Weights of a small transformer language model.
Size: 14 layers, width 256, 4 heads of 64, MLP 1024 tanh GELU.
Architecture: LayerNorm before each block, learned positions, biases, untied embeddings.
Training: a variant of Muon for these matrices, 332M tokens.
MLP neurons of a small language model. Each row is named by its layer, matrix (up: input weights) and neuron, and shows model dimensions 48-239. Each number is 128 + 32 x the weight over its row's rms, rounded and kept within 0 to 255. Numbers have three digits each.
Before each neuron's rows, "fires in" lists the words (lower case) most often at its 100 highest values on Wikipedia text that the model never trained on.

fires in: "station", "division", "railway", "site", "road", "line"
L2.up258:131133133156141139161140125138178200140179133147134150160132106102094140182140132102134135093195180122086092094153155162141090143087110189107131119102131085103068113152150148165137103091163140143150095127055101133127171138147091142134153094085100154197103079106080079164137169173106126137116158102083165073133089139167133087130085169147160147142116150124104114124124121087092077166135105119167140144177122125143120191089148100124089144101186125096169062166087126176103133177128172087188149121100056179086151160108127126087181123116162142150140109112117023107134111108150186078

fires in: "he", "japanese", "serbian", "who", "croatian", "and"
L11.up114:105161128113144146078114139169117116150118164119160157109168108137174173184171181080138108126117154103155109129143125126091041084171136164126049154118156113159119108095134095167157084160108140096151143224137099113104134180148152103094125093059152154190120103121165146159114088174107119127095156097086163128066097100094130120128087094142192140159138125128080094089164104157215135135136158073169167106139112122146131117127137126137172110144144146117144162089119112129094145097135073172093150183089190118107122184170096124068134161123151149084152127093162099165055128093171152126

fires in: "year", "round", "season", "january", "sep", "day"
L4.up430:092177104142076091163118143137180187096154112130125107056119150140129127134058131132123128099098184139070165104157154158064096119117069107138125109097125134127125129200099141116131119130090142160134144167091139145188147137108100161148110140169173159107114086126187087147163135121143071139123123140061139128086122170143157084068162146173129153174141050063083089093099136152122128138136134096126083178166175154067145120110120142131156200122178107113182174090171147109153066186104173094137093122145088089126102178097124066125175163125166107131089165146148156125191106129063167130

fires in: "an"
L11.up68:138087096121130076116111199141118120161157139164174082131132151151137149086121093125149094130152137118111101122197147112124116106098128108136147128125133096156162118134112135149154107046078155156159171168143184145123152111125132107086076101118094205146139132110112156108105158099125154145152153079132107129087139157100192202061150132172066170135148189087171133069116157128182141119213096170072143174050175147073173115135064178157068133103128093131111108168100113143149080059076123148104155130153094149153140113118151150102121148162072100103125147112064141112147101144119164173

fires in: "was", "had", "came", "were", "have"
L4.up897:145120128099145148079127080158145113098115097166114066068119158118195134139087109154119090094135139181146126087154105120118117144136148049148120149162128170149109126082069146132157093087112118110221097191089110137152135054100152126191113090077156057097111143085122156194087207173152153044116105124142184155121132189049168164085112141091116145104134132210096158152107131121149122098164104148181099130140085108142121094081111158124166163143136065145131146138131118136129104136119122163101101130123158166135120134108136136145098162099075157144114118121121177146132125129121122145

fires in: "up", "back", "out", "through", "went", "down"
L2.up384:156087155185145062155130108104080132105091160143144149118085116143194085175115116131162117072152136145156126133116159178146143129136080086134137077134079141083120140121196142101077088123123141180100126082105144153158174079139165113101139085095171081089164124122155096168095096135059069108134128062096111076131086072112138124126174178102162161113170142166086148160092147093103093117127181101159168041126131158111164156121124142112162120114105123125130115142163125092158143125159153082156136102150110100148170164132144130092203144221156096139091109155130157161132133080077156160

fires in: "a"
L10.up391:138096104147123129135173108149116142115148122090113129185119119155129093195162085126134066095165150121083047141151109116183086095121131160087127126150129120108081166130066165094168159087121103176188171087137148089132123111144055136161126163161160149100168153116103069177129165117163154130174156187130117099092162130085144128137086145103134132080113141113156146140081124167125146122115075107147170117115142129124147136129084158139135101113167126131050198200165165119113151106113137132157121108137121111093154203105116145112103106066067155156106125106119157092098058165182151127

fires in: "television", "radio", "tv", "drums", "baseball", "team"
L3.up680:187156151123151176139111133057166112119107103116146114134120142185146170167080114164079062089150095089134117136135176111161119130092103101157147152150176101128130155105128116084135086112145173107213180106166158159195094153101080109167150142145117129068128123066099133124073162059142113134133144135128154142058098108097074072083180102134101125129183153123084136131163183157191133108152130186126145094144143103122162085149107174128192128103115150134113152093063124099078135088178155091094141079136098098081110140166097102154123177109114129153083132158103137179156080142136142102

fires in: "the"
L10.up949:049084146127112149155120096130154087039156162118149152126172153120181138066182187079157108111107121154128110129109119113152144161122158134065117133164085112112155093130120153081100185079115122170098180160147111090082135134130074083162115107149138136055166097114174142143109116149122148107117129126146100110146062120138116104070126178107166109102153154104129122096059110147149123149183080141156130061168167146169128120116100165128107122179106056091154154126119135134151090174134105092118178124119154149122181127125181158174114099112133138139180154109111114146122096137125078028

fires in: "he", "she", "has", "also", "is", "com"
L5.up86:153137093121154143151186098222147106170181150152083082126117178117108120132092106118083043107119181113180147095116149145119132131142142163152131139087148100145064134106180093073107106072121150113121125134123146148093141138134100118152160116181168143164172157065121165106124140111184157107099188150123136103087097159147180173090142125130138163143108145155119090103140021109102161167093139092132073196081100122100079114102114116114147112135177145059132135113139141079110103133081189107155098078133142114127159172155133058130170144130109096073142160178132127137113113199173143122

fires in: "and", "he", "who"
L4.up611:078151099117150169137083123203139111087103144156137153129127114077145068096135089103176151064109098110122157134143153165111058084156124217105155123123096092162056127144145174166188121098164126121172206128056125084095122159138105184102085118074116153141180127087142112139143198089160155167137135173194087135080044133113132169146097115035158144210144130152091125095140151131097139131098100114170195118088132139087118144158135135120149115118084083116205097159140149108112139097110116133100149153103130101166133128151221171109166140099128106126156087110117135119132103140140088143

fires in: "year", "second", "months", "days", "short", "day"
L2.up174:089118135149159086088113157080123119152096170162124141158155123146146107122122096150159145142142110179191129116127102142142170161166114136141109094133127191095140099107113128114131048138110104135054159158174135125111123089093132102103067081135163069129124122061105164153153104124123104114143112132125108116146162133109181130119152147116099143211143191167116130115076104096100082064148125091073116160130141119112154148083229111107092103132089101123188114131129143155156083163117133164067101142126140151143165170103062151128141163117043142112149127185135146142186132214122108101

fires in: "were", "well", "are", "worked", "was"
L2.up52:144180164106191168107088146098126121164168088158172092118129068143143157071184120153131133120157196114101141126087134168099123171201134161096127112126118133116058124151134117093177181179141113086142084142155095133082071098121144105141165156072141165077142126115130080143144078132112133100162132123089073085109101145121135165106129109138107143054125156136164127100122114109117151159115151079174041169126118102178190149145099148109118170145124118154171161139122124099092127106134124171153110091099184120155153121100204148146194127123118099138156191118083147147115139134091147093

fires in: "s", "this", "first", "der", "same", "archaeological"
L5.up217:111095143107141159153075143152088120167116157118151100139162118175141091132178117148145116193160173085148150108178170116156110093110076107094108137128081117121190116053107123161131146153106138147116138164184117103195095146102054128047169135131138119094156096157143131127105188075147165167125097092187079140157143134101136072119148113116120111162098092149175111128099119116104106086146151136116104124106140039140030131179117177085121149073158147135121149177132069101136170140122118158087077121134128069179142130122104132186131122166076157089090101093179127126131121104121131150

fires in: "years", "year", "months", "times", "day"
L3.up717:131146071140148112141131103121118153044134170091099083125163149156110128112166107135100081092124141139149107097125129134145106074110095124118160135169161142120142137079126137144114090132148162129069118123065139093114119109130170113091167105136193095112111076097098124241122097120138137146068147104019134151172140141132103128128181178210092165125169057084128115114131120097161155098205166139071121133138193192102082132147161140187113172147171118115105124160132139083150082112104132093146140138104137142126096170127118096133130193079075116126129113131156111144138098161125196099

fires in: "be", "is", "was", "became", "more", "most"
L10.up398:161127096126155128124131162035101094152166176140110067112157119132154107061122154119113146176185162145119135172092096130132079176139188101137190121150194109170162139136103077142108132142122095133127092145167143062144107172116162088119161176178113117119167080154110119165132114090162111124108105156049093085129152141100124126127089121141116064117146142113094125129112143049143137158186125138136121087076133156115143077173124167115167125098149132108149148168147132156168184138156132129168095124124164187111165169091093148121113057090092166111095131105115128137196144123147117132

fires in: "was", "the", "s"
L10.up290:141198066163102142134123179164121128128105100111178060142129097149137091167052070079110109032164111192151135140117101100070142120101143128088118150174152129165056114169082109114130189142165145078090149079193102099150115147149115128092135165093086131124107146150121123074140137051131123138152141098146154139148126127093130153126189130098120162075134138142136134174113142108094162212172178152135162069076132097171127083175143153129110156174126092133135083154119142121098128113168178141115129199116119125097161101117185165120112108108095125160145129169127135119111099065129094124

fires in: "when", "before", "after", "date", "last"
L2.up65:162195120144172105174149110120163092106107160023109116071102168148138096164117144092102098126118075118086152160116078167087131167091163117076108169147146123232132162085168100150112106109115137097108077123074112103108143140118124111139173098187097144106128146140144143138155079083148122140153096101079119118093181142137083087139168131032124151147125153120141174141161155184085168177125159104111161109087131151098185158112119127103125093119115090137136140168133106107153080154185156174120083119104133213169157112135147127171173178126159136096138126146177124135158109126159103152

fires in: "to", "are", "with", "that", "for", "were"
L5.up367:080147160142083133104081083198072134146091131151176112120123114171167131113138078150108193150151094116171164129144155148159145143101127110136135169126075136094153087156148137122171177124128178171116106095108168079098170125102107175121183155108105175064181074136164093193177115111143115120124129090151112089081152158067147130144148097105133148080110125185187108085149145133109164135195097112106109081134033144131137116073062085093050140115118074163198106091113110098105104146074125165150136149138129097105105141116111140101126092087100127118119148157090099155111182172189083124

fires in: "telugu", "2020", "2024", "2019"
L2.up479:139125118137135117175091126190171168119140133168125117158067133150069093125090081077134130088109137068143143183179103095118143150170126111158240127133183140138137110164110092132105153172098118134112135144142185131111093124118109125139165140157155151151180112092169147159193112144113079082196120117147043128137110176138076075109127117133137150152120131148167154123117162102123096172150070118131112117067109122127139175091074188110142131115142093111138187098130168143156119077083138153096102072132098129168125097053149070166141107094117124120112113137197112120107097104169147142

fires in: "the", "an", "early", "first"
L11.up106:160138165166146133155156161149116125136135200108124092191102155039138149065157148158083143167170174131186120049105134135074164113128168106112045104099136109076113104150112108146095155089102130114130149118131204100119142096116140087119146129144090126139120128121137139101087175073199105123111110118169121096122151159119116154134089139138168144102109124118115164161109173157121110098091078077133083187177066134097169141133090107134076153197163143145127161137113184122077064132081113095138138092183136105153173111105112129088101191105088150105087139157136128103122166160074151134

fires in: "the", "s", "a"
L5.up644:149088137191089142122116148166154132161144127075157070099141148175173150179177125142129175149094101111133115152194151056163189176109090101132102144138163077121093094100100069151078108096130148129130145097188157125137150120154131129118074119131114194139067182112141098088180119093113083151115130079142116137151168175143110119163144110178101125091191103056156187157148121116163194132131153147158081140160147094147063176118173139150153044106142140149082069168117059109177139126116132131060146098096162148092129154121152163128134135063112135104135136069152146098147046110100115135

fires in: "by", "in", "be", "of", "to"
L5.up806:102184108129074108091197076129141129148049103140114132084088151168118089138155155159138077130122128159116125087107116154091150181137117109101147132176163127126134152199171168137177088176142081185066144121125158125130144141132100135139077160150097197135112141105078083163103104090116161085085101105131101154061146088087134106103114138073133168125110052159131171205144147141167080166165120099103072147154181130144152143121108134104137136191098117111136097112145123086168120145121139132111131112156143187087169111136143182146133097113086079127084146099152151148211151091146147138

fires in: "the"
L11.up407:153129103152149144079136148103086111121138092138059199149057077122121123171099132110119113094120129107147151078109130115051134130116125127155100103158126204208131131093134131140156102163192121085137119116139079144160140159111169129144166121116149136110149173120153073130138092049160111163144166146222159177118125143181187097114144122175115129171146101101139124137179144131112084134156114146106118053066126148092109134111207075167070133135143111110127105130140055083110174140137238167095117145145114102131132181148169080140097171066080115087128092129150155139090135127111166116

fires in: "of"
L10.up438:098109167092089096159065120092112086137145114128097102107068175104107161119137120149123176148186116140105075168096179148134124203142083078121131144125180110119110071168108164066152125131101131123095135155142064147125091135135182163091148149173150158107109123124165117178125115114168148159136116143127084165161130102115129125143104080116120120149150127177117163136165122149178116181131155129056125138092080147071142166118074146164055230136116129116063146087138176130121092106111119101204154155119146129070097159116108099126068139150088126160066127089170136140161098102073117140

fires in: "united", "album", "records", "average", "london", "record"
L2.up99:201147084070128047129118164104114107153096075147143068208084156129170104150169190137109134149133168123162103110143114128143092130170108165108169119091123118064124098120135135117150108104141065172086150152170125142107105124116112110140145106164147136092149108107100158155106193140095097160180140181158181075052110114125121167107125133190176185127153183108158190132160184128127122147159097111148150124102095062099099068155120172090175137173110095127093129197185090120102082123104155163138151132156149167182090078131134042098071103085135126094122126092106098123167151154146119141

fires in: "such", "same", "this", "each", "any", "gretna"
L6.up430:147098155160144093143117130084139142089148171157178114135178159087082161096145112172151079100152185134124088144174154148165118097135138079083082150150103186100178137088181170126139150083098093127179189162112155119105158141166106113156157099132187138140138124104122141126133166134184099105118119104133074102149128077115157117160148121122095113128086198135119185087144157118138125083139182093071171110099082063080114120093092170116128149090133104095145100082149144167142157099128129183153137103168098100140120104114105138122091088175085128113150098137122189149126099097078111141

fires in: "central", "north", "first", "east", "south", "northern"
L2.up74:170140125136111071139177110125109166165128124173127142087138082117132169172099146125092101141117173074084124081159173126044118123128113104149170131104106133153169135152090130085117147107142153147102134092125111085162144123085084158240104136111112237128092136126188125116146160083127141087102174184155098177078185112112118113127106149148061171106053099136136205141148118113188165130218112122183107124092125139125087143104135123148159097078178141154151162080106127120102102159085108124161143130110154059162150035194198136093142102127109156117143119107130134091142109159181144107

fires in: "was", "are", "is", "has", "were"
L11.up698:130152129147134148163093144148172118154070082157151058071111163132098175129174136156140086132178150167152106063116091117107096109121099110115128166148104124155158093135139116080123104107077157077121105134154138103101140133158131132103126149080147103134127131093143167124081174133136132088137112157144121099171114191124106085157133155129131159123165206135124134078011149119045160136110145173101128178196085146068160138113147126078170131136073072126175140120134115142170150096123143108126144139113102124165151161061183162136129120127089066119176084179153114106120113160118115134

fires in: "first", "last", "was", "most", "of"
L6.up603:140163163158165130162108138082104087122123168125204169098135113095124152118178083086123140124174124150061098089117157133103085197177163080175122142106092094164109135163128133156133110136149115159135134097063118112109153122127109191155101094123148096152175129087144116085131156158150154153100085125186205202093146120078176120132094140140149058167161147114109144151194143132141098127128178160110200104124090163163114110133107180094108114146059090193123078102107121111103078155140147114141124135134120150102131146134140167082148111159112114120153119108142099114072135114095104154

fires in: "the"
L5.up937:139143098146145143171142143103102176122114159123094170132078135131158122099152135138126097095136094137132104047147111037095170124107185125165163119130193171126112071190162114089111116151081151147108138152154104108130065132120128116138197140101111189080092099194220087100132094168095146083078098140126074091118123137166124129133122145070118171082123161106102150104083144111145162099162140110145119114120154116143149117106111102191123137173127150133118106119181135157158099156129137155179110105113183073195177090092045074138120123136095181101096140052138139187134139117114087158

fires in: "not", "to", "can", "could", "will", "would"
L11.up436:085111111174112104169129089131142120146151105076130090119070155148089131138087141076102118133119144086103162146123116131150186063134137098093119147173164074095125144125099118079088113130096138146170147183159159120136139145096136106104116102107085145100098142107156239145088095056128114128099129157109118146136137129085142195138097166097108174128050119165104106162114190081206134113137126096133159147143097130129166185087124112160166182124100095119123125113118122080064104162166205131092125154136176109071157175203138152155063169122144117100136106137167080060163127155129104163

fires in: "time", "year", "date", "although", "since", "when"
L4.up1:140200092085139188146110144078085156112156102152169111136079144122106147116174133168113152100140158167096122123106142132162085130154099083119139145151151131200156131064129153167163117153155172107113130116135119150101152132076153181136162146121138038083103095112158124105108166094191148082140110135058132130120124092112121121118161152059171092161130143128100135113163133104151127099109119220114150159102116164087144081117117205167153104130164155059084113164123163132149108108156165129120129128086126139135145121059145095120148197163127195126188082120188077196142141112162125154

fires in: "a"
L4.up167:092110128106124165122128127116124146092149175093087153115135134129160188169127082151125138098087123153071100111171143163119125151134144098085181136105106224138098148164101142140163111137130068177153143167135104200191055106083070077160135158081157170162124156138158117117138092097113120101120114069112118165200124125161123161116122167159128147194158127114111098154138121172100132120118117086180082169125133144175084112111122137157138047058122141081119110197171156093111156137100083141128139175117113133139080184085052035132145095090137168089133156149118087091140159158126137144

fires in: "was", "is", "one", "work", "were"
L4.up17:107156135167084149081104144122166072140154091061145091079100172154174057137190107113113125098163099126095094116091156130068138166118120147096090136160164146130155126114104173125095026156175098079135066185197130093099080121106158081130113095090049192119125109133112100147132144183140093103112163105142170103096229088135119149139091113141123114080054094149142101131130139150182092167152109116133095159174112159109054158160126147138084169104167069123195112093107124083126153136137087138151110053134121164160152173129165099171168122130140104108127145134125150135138088111092169117

fires in: "had", "did", "has", "year", "may"
L5.up927:120176115163108094083129080124144194145106130129129129135093160117114088162166157132145104153168182162164134124104096159151155103126106134141064138090165101167121151078160125150147070083116116123185086157138116149097129123083123121164151085074152072148077134072106131174086178199081181103117183114107187086144162098102106120151109133127180064167141145082174108129123124112176148199157157186116108102158121179138141060067135127057115184169174142172086139074097150140137119126132139165125113105075070128110138112140132143142132119048110171135092121134079156150134148072139148150

fires in: "most", "only", "best", "ancestry", "greatest"
L5.up971:101093120148122123168151136128142076090122071154124176126061139116165138153140122123136148128135098118131123088140095099053042094094074176146191120092144082214128050080142142120216102146112098124115133130144132145149143143117144172176148134098127097159084102085201116133100080147125126188057111139160102140114118095157128174131192170168059097193126140145178131147070145135151092128131180180125152169121074115114165147137145103139166097111093121210117146128166149062136166127127102105128115171147122099076137121173116125134125110086132098087139064078111082114080105148082139128

fires in: "this", "these", "the", "same", "age"
L2.up681:179110138125127140113146125130071174131074130096191191103117111112126126126131112129128191124123046128102080156208109106149114148138089117128111114139142093142130145163113133145087103116140120105155110160154147180143118124098060151113154120075092084151121127100117178120099168135131218137118121110174022137044145184131088164142166116126184136095140166143065168169137112134165096072195098169144092162130204105168115101120098091134101173102083127178119116126170100113088119113125162139143126104122173175093146158117131166133082116071158154181122112148118154172144140098124066140

fires in: "a", "and"
L6.up470:054132085148084147118092120132186137118119201132053103156185121202135185119187102141087122116134151117199134132129100210121077125165155149079111162110116099189116074126119158118129124134078104149103156142189091053125097197112144123156082137136135142175114110133134108147164127113152131158117159095101177122101125128183115149126162118107130081127149148114111111064167181099092125167130095074129126135121156103121130129116169117140115187129144116128148092118132176099110151101154095137173115186126129101081118171120162124147116117087110088145175150114146136057165106146152088094

fires in: "a", "rodríguez"
L6.up849:114116128150200121117111108102169130154139129071107059063145169161099163177147107139101089097149108105121136071061107161136171195113080138103112123142191134057123121095129136134066087113065114202191152129145137117209155134097093171106089133150090175170061114107063073158129119146168130149109111187108105204122115143084107134084163127136180123135120105121100111164147035106094118159137134148147128118116084108105130100166113147177169135157127179085114106137129134119175110141153094139122145148145168172161082175114131128173144133124111149150162120101147165095190041150061116099

fires in: "which", "this", "production"
L3.up640:128134214180096136192151137130144152115133152142137166070116191117148104134123110118086082131134115114087126114208105103183071081140097108135092108131197180117106099122109110140112148071158128141114191123151201142165102170131109150172120092115131106096112094086164122118115143093119199158145134128158179130071123099111116108075070184151110099106181145166137111091193090032083160074104112091118110115097090100111073114108118096078203112157113136121169157133116116156111119130166146176121126110114131092096165206107121052144151163107103112183123073141106135157124079100147122124

fires in: "world", "year", "apply", "appropriations", "bafta"
L2.up994:136178158104132115122123154129114118061139148096169112136068123074148129095108123083169146112108122139142128147108133175141125114200162098122105133119161159160119163114189157163132136094152175145119140115185111085031153162185104103166124107181165120175119184187119095107143106138117159138115155113114154137120094109090090150130115084147126159177135137153061087101120138138098129079116098196066139180076180100085155114096114153112160174115151153148082119108111114115116125103170159204072112116102114166132067159125101066125170162079154162137138181111110140136120086163154092117

fires in: "most", "were", "was", "are", "been"
L4.up416:134080165129109166175113105151171076112161118171080107104154138132156136115101142162171199157157148123127164098179160165144138145126148047095139150089178130216117054107061098166138125088157107167159129147166134086116137157073127083098154155156140125134116168108158087116129175154176178163083077111109124101141115139106088200141161110177111130101126125173078124133164152000073119170087128150108096127156116091145095137075071129120129116076063077166094127102145105127107146184129103144120140119139141138108101177112172158131111104113129115073135131206112155069095144193142166136

fires in: "in", "at", "for", "she", "he"
L5.up999:165151146131120128159153136133151148095164172143140079174171215161123134163114127103039162129141149115102085127116113119130100151091166126105090141138117130106101189117108093126060093113128130118118129144126120085141125155117149173149153132142163120158120047093182104110087142165154096072142133121120143120103091164192143150068095136114102087118146143085186107057121144107097108093152146109160103139100089211063148121164151133144153108152129104094134167064188088097132137130118112140097112000158121099114155134092159076068107151129168115155112097121156069102139134184172126116

fires in: "no", "zaz", "zhao", "zach", "zong"
L3.up599:147198131188162062124125137110125141089067138140121113163150117096129085140127115166148115090132168141120088143184165121157126091229095105193159105112105072111131114091167156172111200126097127122185124133169075155098087180102136089115128123097097089125165162118132124098173107131146131203199108076077115090103103089125135104194169115138087165152147159076160129102145063157077098116137134079108099162090094115143094111084144075117150087163155139107166100173140140057155175094136184080134178112119110135133168181108144104073192137154146134143067154094129143145164136153121151145

fires in: "was", "platycerium", "september", "january", "presidential"
L5.up279:090160123105130173115081155162159094064149155120137141094164169117191098130096115151117153104190110160117145136143131075133077096152150051150096121117121108128117113167126113169112039111164151138166103114127034143156113092078089048128103203108164134116168162137173135118175176140142143149147105161106153135202155112117082189133167091110152196129144108150108160151145153056166131151101087126105074128114153146155146090125174136130166138117108131141153177159191138072111144180110136103140183143142112095064106125071069115153131186114100105169144122114062099111153147114142098081

fires in: "non", "most", "well", "national", "international", "highly"
L3.up155:125122128107175132142072140152131102141140146069098093198099134102103141110113172115165122134161145094152148131062137161158147109134183115133069129117124092104144140113157115165126079102172130141147148225096071104130158166095126160105158151162188121146112102135112100203077099090157119111138126159079150091111117083069154182133087132118134154159101133139173171189068085072108081169203122119171088113086119151124065122111145104132116144117132108149102146162120129154128145078133119173110129118096133116177116121106163165105153165105176160123119140077087165159093123115140114086

fires in: "had", "has", "having", "have"
L11.up962:134072124119126160115129105137177170107062183128094115161051163144124228141179113134077152163116149168166125100134103104154093154085138121104120093152099075144142125124159151103056125114117171131096095159123135167085122128151099121099124110169093088156137097115100136197143182171129129089158141186120169116125104101128089141125163130190109156127102103134117148136089099123164095143113118114101182170149073209131078100110114145040144137172162136174168115119122171076109087137159118121180125160122111101080166157152137148137133178167187153136111096154114158143116182092142138154

fires in: "to", "would", "also", "may", "will", "could"
L10.up930:109140169133124196141040091125182080125117148035137089102075133154107125142148135078125141117144133136133110096131133154109163156139129174174065123122129094073142110153193126131157148114185111118100186132122133175079115165108113078131164073185105105111065106141192133171175113076126114086088139139150171095113153119132135114184125139078091170107087128141123147151111108120170140143117153168120106145139112130117152149068111131131060108133162099145111171185150130027124141127129162072142082169167155157133097089147126116097180125123151135204127131178166083113130122214135143113

fires in: "a", "an", "aze"
L4.up331:110111134132115139113137145127140161087113246138135112150120098144141110108112100179206116184116099064120092111123157132170101143124184086115139176116133140142111151137093198151114190091121142134145172119118164184142057146105111099174158135086093135145163133142108090126137130126090145143131163140165050110201149124168125154115124106121134132169132105100106164146127118143145165111132106129111147099072149126105143127105059140170116125105117075181118042133118173097072083185130089128083098123068114175103147124117103116161064069156156187132183105157216149092113103111083109132

fires in: "he", "first", "who", "she", "which"
L10.up481:131155168153149130101138161182126165118128133155111120160103151121176086092078120122108129100137148126211128062129142137135159204140113142109093170109094106149186074131113171115114132091066063126120158149081127105144138160137104127172135172077130129179126108119164140133077214067078118131149149122105096127161169130102115144094118100160143130125103156164160118082152132116090124121111100086076130216144162136095126148126078132137123165120135118175131077141113162150106109140123074170120155135136160068180115082115182131080094162126100141101085131140056109146143120081174127128

fires in: "the"
L3.up750:162124160148111129048081143154076131135104202106176162112154151094153113144138118117108123125119093141157101152109137091114133110117174135127096095097140140124144108054155139117109122154104158186141102100151138160166056200137121102125068116093141117146190114151165094079159156145104130145096114160111134148084151187176109102072132167086116167101060135181114138134127128088094118093146084100114099133120159124105064087137138145164087079148124122112187121168181101075151111165093150151171202136128175135096168125134138109107053119058068122147142151135110128115145072102154115161

fires in: "can", "may", "to", "will"
L11.up151:072111110152086114104143125106135105105142105121089080173087143125145124135154113134070109162087093125181130161148128111135158103187070155075087123111140116184165115135154166063171186123072075148066106122168112096097122185155109105178188110134075138068126187083121135107074134112111096121159107117149132131115084141117146124136140141184145124070173114125140124089149095088152115137166119132064114118127085196112134105142109128105089130096129183116153031054145185153166128125142108114148160088114101176115122184169188185139166150102094129150146128155148119165191146121173166148

fires in: "well", "tour", "phonon", "guitar"
L3.up615:100154121103103116120150121069113113103131108105170137113117159137149144062132139197122063148130169105117120164171131191111123142109151110122158137104036112107101096090133136114099157130143159144099063124146179102092113174101148087158161156175187161084106112078125134132169175150074211099124183077096121180163077132196170148160176105143133179052154159138152126145139131075125080126113199171107112133166115046111101092091090106132208131094143129068120113203142112165176125183114146106141112128153108089082129127127088150147141124097152138111061111115171104121173115168155170106

fires in: "and", "known"
L6.up1003:134108096076094158141119116130117138138141142110104146151135088155099098178121151067145064086112116126124129180129149106139085129164145132183177068106116165124123151154152152159129157137167120131149092097156160168128093126125088091133146200100140147133130161161158135186141111129135134119065091142155140069123138162164104117128131119171166090153156055146141147152126093128186118201164098213143138155159141069118120171106134161105141116147080104109113128110146122094111214161128126143096130177147081188105074191093118136152108132163071085143175063143033117130144128115126178085

fires in: "that", "which", "most"
L3.up539:145133113186122169132203090148067110174117171178103133121157102184128161154133147104076121152120138137135146211081107116111156178177165072111081124092107142141122132120124179121152145069169088088122111076068183103128115102152109199167130138099153127099132093145169098168084138103138102123112175142142132107062129125126111150161150085101134185160083098140117141125168150155128132175140098169061081184128109132152117161111089169143072156116139170129170071158203102151156126120109135157092158114149121148092144131167149132138141132050114087133150108154142084054062113136191105104

fires in: "known", "cape", "da", "loan", "to"
L2.up572:156060156134079114113094180092144084095106136089051218143103121107109137104184171116150100143178123147125111164120109111110119144137153163188101108122109102063075155111167155155163104125180103096134110167130121120079056094192158123133166107181112154121111198120094087120164142130086168160123136061131084103081172108114156137113162156111146132147166107144125217148066165115106114192134146017166124136098202129089119175136141113107098115150144111107075109140128150122167184098121145144148114090140133155170129112114132108123187100110148131098092122106188126121106108079122163144

fires in: "a", "party", "this", "91"
L3.up964:161108140137147120125116137062099166173131178128114127129086167187125112134224103160178066178119077129134106169088119169198143172115107108136101089139130090117114148083168111085129116124089127143161105153160120098163091142152136133145144093091128124104184104109105126181110192079126174171134159087114105082139131112103104121062055128111130163084093130126160098113124088131193156064105094141151108148078143109130128104183145137139141197118106158076117158144166113107130179152148156153098132097177083099125109157163122053124171064121169112182136111167183089111141080108182096110

fires in: "was", "is", "be", "are", "were"
L11.up362:101128158169132101178082149143139107110142148187134064129134204133139124102132173178144086143148141113079071137143137132129135104156084098190156189131090131140164112083105099088108145056154108113176125091134161068096186121119155090143066127188145151093168118112146129084162175112161131135128055107077148121111120158130134162132166106131132139123085117195072082206127141099124135168110150145124084134128162130134116061082118162146116152135105117153133047143125160115139112123171123161113107132101119124086122187112125175165129113099115191168142128154083111155109193056106114136